config.toml
n_kv_head = 10
head_dim = 64
vocab_size = 43838
activation = "geglu"
norm_place = "pre"
norm_eps = 1e-05
init = "normal"
init_std_qkv = 0.0188
beta2 = 0.95
grad_clip = 2.0
schedule = "wsd"
decay_fraction = 0.266
batch_tokens = 131072
MLP neurons of a small language model. Each row is named by its layer, matrix (down: output weights) and neuron, and shows model dimensions 0-255. Each number is 128 + 32 x the weight over its row's rms, rounded and kept within 0 to 255. Numbers have three digits each. A neuron's up and down rows have the sign that makes its largest values positive.
After each neuron's rows, "raises" lists the tokens whose logits its output raises most directly, leaving later layers aside.

L6.down1293:083052089109147148154105121120157128174096092114181104114147158074147090136087082106095123158080137141132133130130124121135161138136140072125054105176108107130115109080104111152138168185139090095105196106117079139137115153132147098148071129163164137139120191155095126156127177177029105127113081111113197131134114140129137092152122145100094134123178150171083167154181075152090085015093114143105130093112124096144137130105145059141122148165137091113111085134098106113124146086138135134118147117166100137117096056138122159081158185168135138081155113171129088162127135149161111141171053149129127064174070087125156131096148097085177096154127140116149198101093154170146115151130099133121102159195129137176146115144081171174156081113126143117084156135043056184144171081133095
raises: "ment,", "ed.", "ing", "rant", "ment."

L6.down183:089101134154111153175147147155099110145159105112127155112177168079169097139118137120148136123041172165187154148105122144111168141145122137155175144120073148079101132137112107159125080110170082142097168074175126158069083151127153170175150096127163125105083078148156155139118102097117104108096130175130082141132128138131092130102150107155133130191178139143062183114205109049139104112181100037087125115093103114119132190103104103095132044107121105144053139057119119067089161132118128138108127127096124092157126096125119087050136141133131099139181132209116195072136120132124142034090066156079134130136085082136160104089091135149098088164124103125112098119124122118139099141110179139166110101119093143151105172090146135188130091164116090113133162087122140194119124203154107
raises: "ably", "able", "ances", "ability", "ance,"

L6.down749:145097113140079098082123202178106083130126153151142143102124118117117081129195149140119118130087116102045156112077073120144083114113156132156142120159125089169114170107109128105110098111178127141148190137115169093132144144142157123165118095140168080083197128108175131121159086148096085199157139195159144116125036104195131127103128051139133154194168116149151118128115094177087131107101092103208115145144197169117114194165150076126095092129082113151183116124071108183142122062126151133119114162159115099080138146074150134142114145097167139118115122100180073184133145145134136146142124128145152191120093125136140137138174106155156124088176077109086136064132173080110160111077088140102147146132201162092102138141179151151141103113154146171145056110118083125134132110122159
raises: " California,", " California", " Massachusetts,", " California.", " Province"

L6.down1434:110113121188175152097169059158063102079154159081163137167105117116219145150133109075125174109101104127070127128085140149149086123062124119156089163104131157052117147158125100059153164130109186137151181155130118113104117124152117105166074165124129120131155135158099132165132144175110080113157114116129050101089170145150150123118105159162130114140092100153123099121161118077107117141176147154113118119099118069083127139173117165123145074173043161164156093163118185148109183089134159132108132098186121106129093140134106104118131186159230174108143074108100103127139141183160123098171083140190124114130188133139154143188134118113085166095153117076161059099169100066151119171164128177100151107136147120113132067152075117095161139130236101094134115115159142118140166094080113
raises: "un", "ub", "uts", "ue", "ū"

L6.down1235:135144126105115133164115157114092137126105076071133129121144157082135134145111122147131083160080169164120191109206134167110124063099104112128124130129135131151146122127095148100119101127158151097121075198153149131151093066087109090170144082230111130131149144124167144129081126161109145121120179115094109104165159075075079146138177146090116146147169145111161141190104091111114174150101092089096134064119109159090199087141148157164100129118122109085109081100119153110147114113143142185155068074140136158145090111137126145118153160185126167115182100127129134143140147119148166117112088086158140149112131154105139127125151152127135185111137096199102168220161165135186169100117160195125119146114127147123184147113118121102138101142127112242153101126067104170162184128182089
raises: " studies", " colleagues", " authors", " researchers", " research"

L2.down1104:140066115121152125133113068182137086119134170182138099075152184144123158133079097176149102140155130174069111117120143132184144150174115121108172128086144106206111148108106111098089143157169143111143081116212102126101187127128107079109166133157151118117102149113109155175138155146133113115145199128187102139126130165138135125140064152123123180078228137155124099096106161108133095059176144150125098109120086101178161146090163097140116152153114110131122102140157141065124144152163120138109126101132111117130170158064127120140197148144116179052129114095109166168162099125108078095102119154115141129153094137091094142117128161140095165102108146165135108114133122165137126089121156105155110174107134172100097109127173137125124201162164154148156140157087083125096128129164123
raises: "a", "ra", "rap", "ran", "ru"

L6.down1126:104147132091104154118105174140160121114124178092114099161139138117112075156114090137174110135060116088086113143140136119084134101161137070088157101170101093050135135133141144127126096099131110049136188099107081064163124093087064108110102140132171106114127133147091063120100191172144137133157112129119134126144144128163133080187066067149163066117104093123187125157135164143129165104097169091145100122119113160158114135168157087128115155083130151056129138133147126101123180155140208160115147112137126150115099097126128081134135077117118098123074119076179065169088121141167175123115136146171101171108094129137121146134108120114074097083099165121138122128061129141094159150120158087150165203160089204121110114119071143142136106131175083177199121135145125111140195094175153
raises: " service.", " services", " service", " contribution", " towards"

L6.down335:175034143106148191132116121126126091143135124139079192176164154142158124140128105144116118150125140175167086186127145129133168169145049167200131105111101122138108091149110144111092135113156161159065107125138104138144133135174171143085124098121132113157117148132097188117134109122082117100162133124186132158153162126120101134176139129105096093165099133102124113149141185142186146099124128130131114202141117170199169135137126194144146116177190085150137153217119105119129123136177146181115132075128123163177148183099151185086187100119036115130111095136141087083129152151116109095152095103149054158133134107126084104187170136152155090142146150107177142167122126145117101096148124108129105173156126131092157108135108116092111171105065137114141114081105146118128107128146125
raises: "G", "X", "E", "H", "V"

L2.down608:067131145117161157160122128102122156160068126150130136090095145187147164161098123093150076140174156129153132125136115151087155100159152094149105107129113158095157100105109149143193106163101088198139171109085184150141128127107141151094080116129143144155152140128166071129130111193090126127094098182064135130142100139130117142118134131128131107031139193109152127160093114061145124106160110132105161117101102115107110158152161134110107099113107140067129135128110143113104118101131165078110168083112117107160132097095105132087110132112122112114107115139184132146127129087180102115102153142156128109124094102130069093102136063147100153132119105115138155131147116072131046104155130121153079149194151098181104050155100156144149124169097123171167142110116162140131044164189129
raises: "”.", "\".", "\"),", "”", "\","

L6.down1273:179158139148149133145121057149138109157121191160063178119125134128151143126108120113107082160133078098168111118113173103198134076073137124122129130084145077185170152207111196161124148125150122132135078158130205124066090136151140081159159107125179129139137114056136096183158109134120115138128126061182118118136156121136118117105180059140126132176127122133128130152148143143172150097121146076126126119104152124080094118100103090132168160112114144138069148056100201167132115175163118100135164084089097124132073142125126165122122139186066150108061129157133088137144118126121141112143186081102103101155129139197133153149157137173137145132100144133112164112047178183172148170104150109134151139141083130103141129082084076061122096122106154144184124149142134065157141088079110
raises: " did", " shares", " could", " does", " underwent"

L6.down1334:149191099140155177136088104119155137098157143125097173138166054172149179133085156154139125146082131111112111059101072141127122089093138100174120133167096121090146195087070154157145198097167121103132120131160128129107100121118095100100110138150152098135119175154113131104151080069115122161195144099097079076128172203154131161148169086129163095141128165161114084152144124115141102156128167121132112152109160108171134115131096115127131102133091100111088140129125168127177123185180169089152200078137174155116116098144088131176141105136165133118156127109127056128131122094094112101125156099102169157058157159115197099151132162191160189113154129156117177157122083115116109126087054147129170130133109111132177086096121186116097071091166106177149119104084129133127126130178121
raises: " day,", " day.", " day", " week", "day"

L6.down685:156096119091136154130084135154166143148151146122106087146163098177108054119170078139092164127124092109137170197121124121152145134093069189098132118113160110147129082187117154113172126103152129105175120090150107125166083095144117139157116054161190174067138116158103164161109144123094153084148111108123085132185144110113126113176135158091064131122105111115116135048090118144167156147125119073126129149142160137158153200105089095134131059109086168161083118159100121107168122150156164148106106143152106090219068112109147152180104108101144161175104112089113103144148113134129147082146147121066085094158121158131134162175128105127081112119089149122079146127172099114125179134170163168114166120088093157118146147121141117172125155112182082107109091110151126158164124177110152
raises: "ovich", "ov", "ev", "off", "yan"

L6.down1540:120119116132160112064108169066106136150151180123173052105142105144159084106159153155164096139149132138086132103123056202118068160139092195175113104124146105147102138123145152115098127088171107144051148148078128113100131114172101153123098085116133136176143133160192137130121137102195168115113163098083125113167131131091145063116086122103187147100134110134108125118108153087102131205156120093161106105137122139176164134147145194110119138085137107149144149083162133114142102115166076124128102167067067161112090112087170136104116122150126121204124128126184129099135044131104150125104152100153101122042083175135115132132119129076149130154168106121144096177131147090064134190070137142131084158173103133161203129116173142126118093100158135130096087131153167099093118136128165
raises: " twenty", " hundred", "-five", " dozen", " thousand"

L2.down887:109166114082174096176068150082100123198078104102131152095139089138168115163119115053102075140144127146175146123084106131135157118129144074135188143110112127187076174146113153142131147160153193162180133111147079115123115135129149126162060109114126112150113099151143127124130092098153188120105062111134114145173170154140128108105119113188125089122211123156116073112186122124099120095156091112105164116103124120136143188122118103125169106073155095092119145113204121075135151141138087113087173113119122112192116176111152165127126080049133125068142100170202120109090162168151097121132115093079140023163189137156110087165157092131052140152238125161131091148168142142139126120111187104139137139156168130145184107157111157142122123131152130164182165136134108161179118118198075
raises: "\"),", "\".", ",\"", "\",", "es.\""

L6.down912:063139132157144082189078115135169130153188151131163115107185128089134083110192120138113158135082181109110127152134081076086137158154138138185131111136135110204047129102120148131162090108177090132119131104148127182111160099128099081151160155148082155111180140189045104167122179190129170115143137087103202064105074184147131102114118089123074111186144076132095115124143152104082178131174085117075172111174085168160090159126190126105108159133188123131074115077128122143140089177076169129149177075122109107196118089147149177150096132176126139147137194121165119135126160156171137130074104143136092100171115143120151149106100120139118113117150141085106137122116117105171146170127096108106105147121143166121163147104123152081121104123108123154112103189120158143082111115155124
raises: "ment.", "ment", "ment,", "ments", "ings,"

L2.down266:124149083108078160174097214143120164120110118177096121146100200109141143083083114166132105155110133175129137150175153084165143174106203106095171123135130113144054121122097041088129132095154097092139151124109106162148100152144095115135117181070104069134154110151111152173115163171113113144105215134193130146129116147181152140110089168100227163156154156132152143094057085142076117166101083135110156120089146130125094137171106137201192109123183099088131148101144151132130115155167102158150126104178156151127216081170100090143125190145100128090137073162136129141104117094112178135158131086134151195103089108079113120144117104069129150113064100142063191132152102177102185113149156097133172146104156133144139105166163125083102150117182137205092085141149119133131144154116151
raises: " such", " that", " between", " that,", " like"

L6.down1204:163085103134062126082133136074191131143131147049138085120118126168116072158091128126154189143138166099146155080136122203088159120110162143125146189094116137180100181143076094162116123180128158160128166145123057094119146129112142172177113127155118132149117125144112121059140161088136145141088114148078123094163142122140147135049106159179186131105125115164082118122054161148105117116101100185135069117172104152162150125095144058065162120093154083158148092096114115103107072107122136135097113089132105175167081179134163162116171106088121138143131141122137148161075098169064135107137177059123101138142167134141116128150139097159132102128058148112064188103084060150109214118140104186096099166101097106093110113106150082164149117132143080173136192190108140144104075122156112
raises: "===200", "===201", "===M", "\n", "==="

L2.down216:115095158122147093130162118120102118069112127151146096125129178159177152137121107122157130058162173112131153143136146104123103159141126155140082086115121101114130128112090116081101132097088123126147125149143155125141136139156140141137181189126148094120124186093115089133115154182102097152159148107169121121096071117074111142116143144190137140127162129174184099114161175109093123075111148132120127081173089087104103131106113151122159145166123115096114116134111097076152130095100188082149135112102145085135102116137069071048147098175079196174119163137185159124156145135138142054058153090131145139164120124093116140136156117147187164156120103153147128120149098145161122151224135190111137125128120116131162133167171161097118118103184081162153152150074091167129104144142105
raises: "ming", "ors", "s", ",", "st"

L2.down1510:106113085123160159110064172252138158195095124101127130161126101139208089085116099107147186173164113132102122143117122118138161143117112130179151150117168130156107137112127115091104123122107182136092107159143109124114165133126100125146135149090122132112103119157129140109158132132162136169144137160148126139130200167215162177176130167115157086180166085145113151114101200119070104100125068165169131141054166079169121100055157082136148163125137128126173127124163173077185168119184125109088160131162131121141127130127128099129161175127185132140110076124107132066103077157105083102108119109144113060167069111101090084146174182100101190133104161089142129149139126130096117128114127100077147117095150122098084155123133148118096062157124233136115220139143137142125185148169077
raises: " \"F", "unction", "isher", "F", "==F"

L2.down1348:129159145091133115138123135122138141063102104149113183127079147091102152138152128142180120127118139134102119129149147106145117133131137125097126133143148141160135137183135147121143128137109188108115110159227134134120114143185113122167129088064138137149139156105163119095141152151173099127145114123122082093112139102150148137127114165116131112106114065143073109105142172159100140121166178150192101148114118115086138151129097132114085186132107150154145091112120090135157143124186185115106131159152139155133183116137143113101124128175090189171095063151123116144159135153102130160118173113090145109119128117159203108077134154130098137116104160179133149157143183193146103138094085092151146145154129145173119127106164116161145104131115087119146083125177120148163000138145103
raises: " However,", " After", " Following", " When", " He"

L6.down1171:133138112169116133154083069136154119140161110115050110108110082109114077107119137069076097096155095103153072147119099134141093121191164162132129150156159101110061108126119157176156127151126160158163214131092160126102114124109129172053088168076105116086146165126157146187098157113140111146130118143069160132136118136133117123143107165090142135118058081140155194098133146103174150152127097133096168154103100161193155120136180168137119121155188169136121083114140106151174167093115161178155128123105146120146109127229172115133123192135128129149143154090093115153134098083072184156096125107123116101108138156138152146107136156095044096111115129098161132124128136111114129187211087153093112110163138139186123094139116153115160184147129181142091091078131116115192101186100132
raises: " \"Don't", " lyrics", " \"St", " \"Love", " single,"

L2.down240:118076151096130149143058121159105165143152138087137154122175142091119152142061184123094080160183167179093129111106115127088138163176150075141075122176164088085140128145104127140175141046105147128165143069196143130146159154124120128153075137155114078127168124134155020167090129098055101090117151135143161116133086088169137132154135121136119091134091114070126124153127113149079161098159140139150153161149174127159099126115099096090165157120135117158108135118145125139170135134119168112119098117131060104174166177174122120095104101153184180134131133202124117105128165119140142145171145137124147135185099094144108061130186076154088091148157163150131155146103145138114108184057121154138137208117111152111130175097140073159047120080107176102138112082135112097158123236177158
raises: "ists", "ist", "ist.", "ibr", "istic"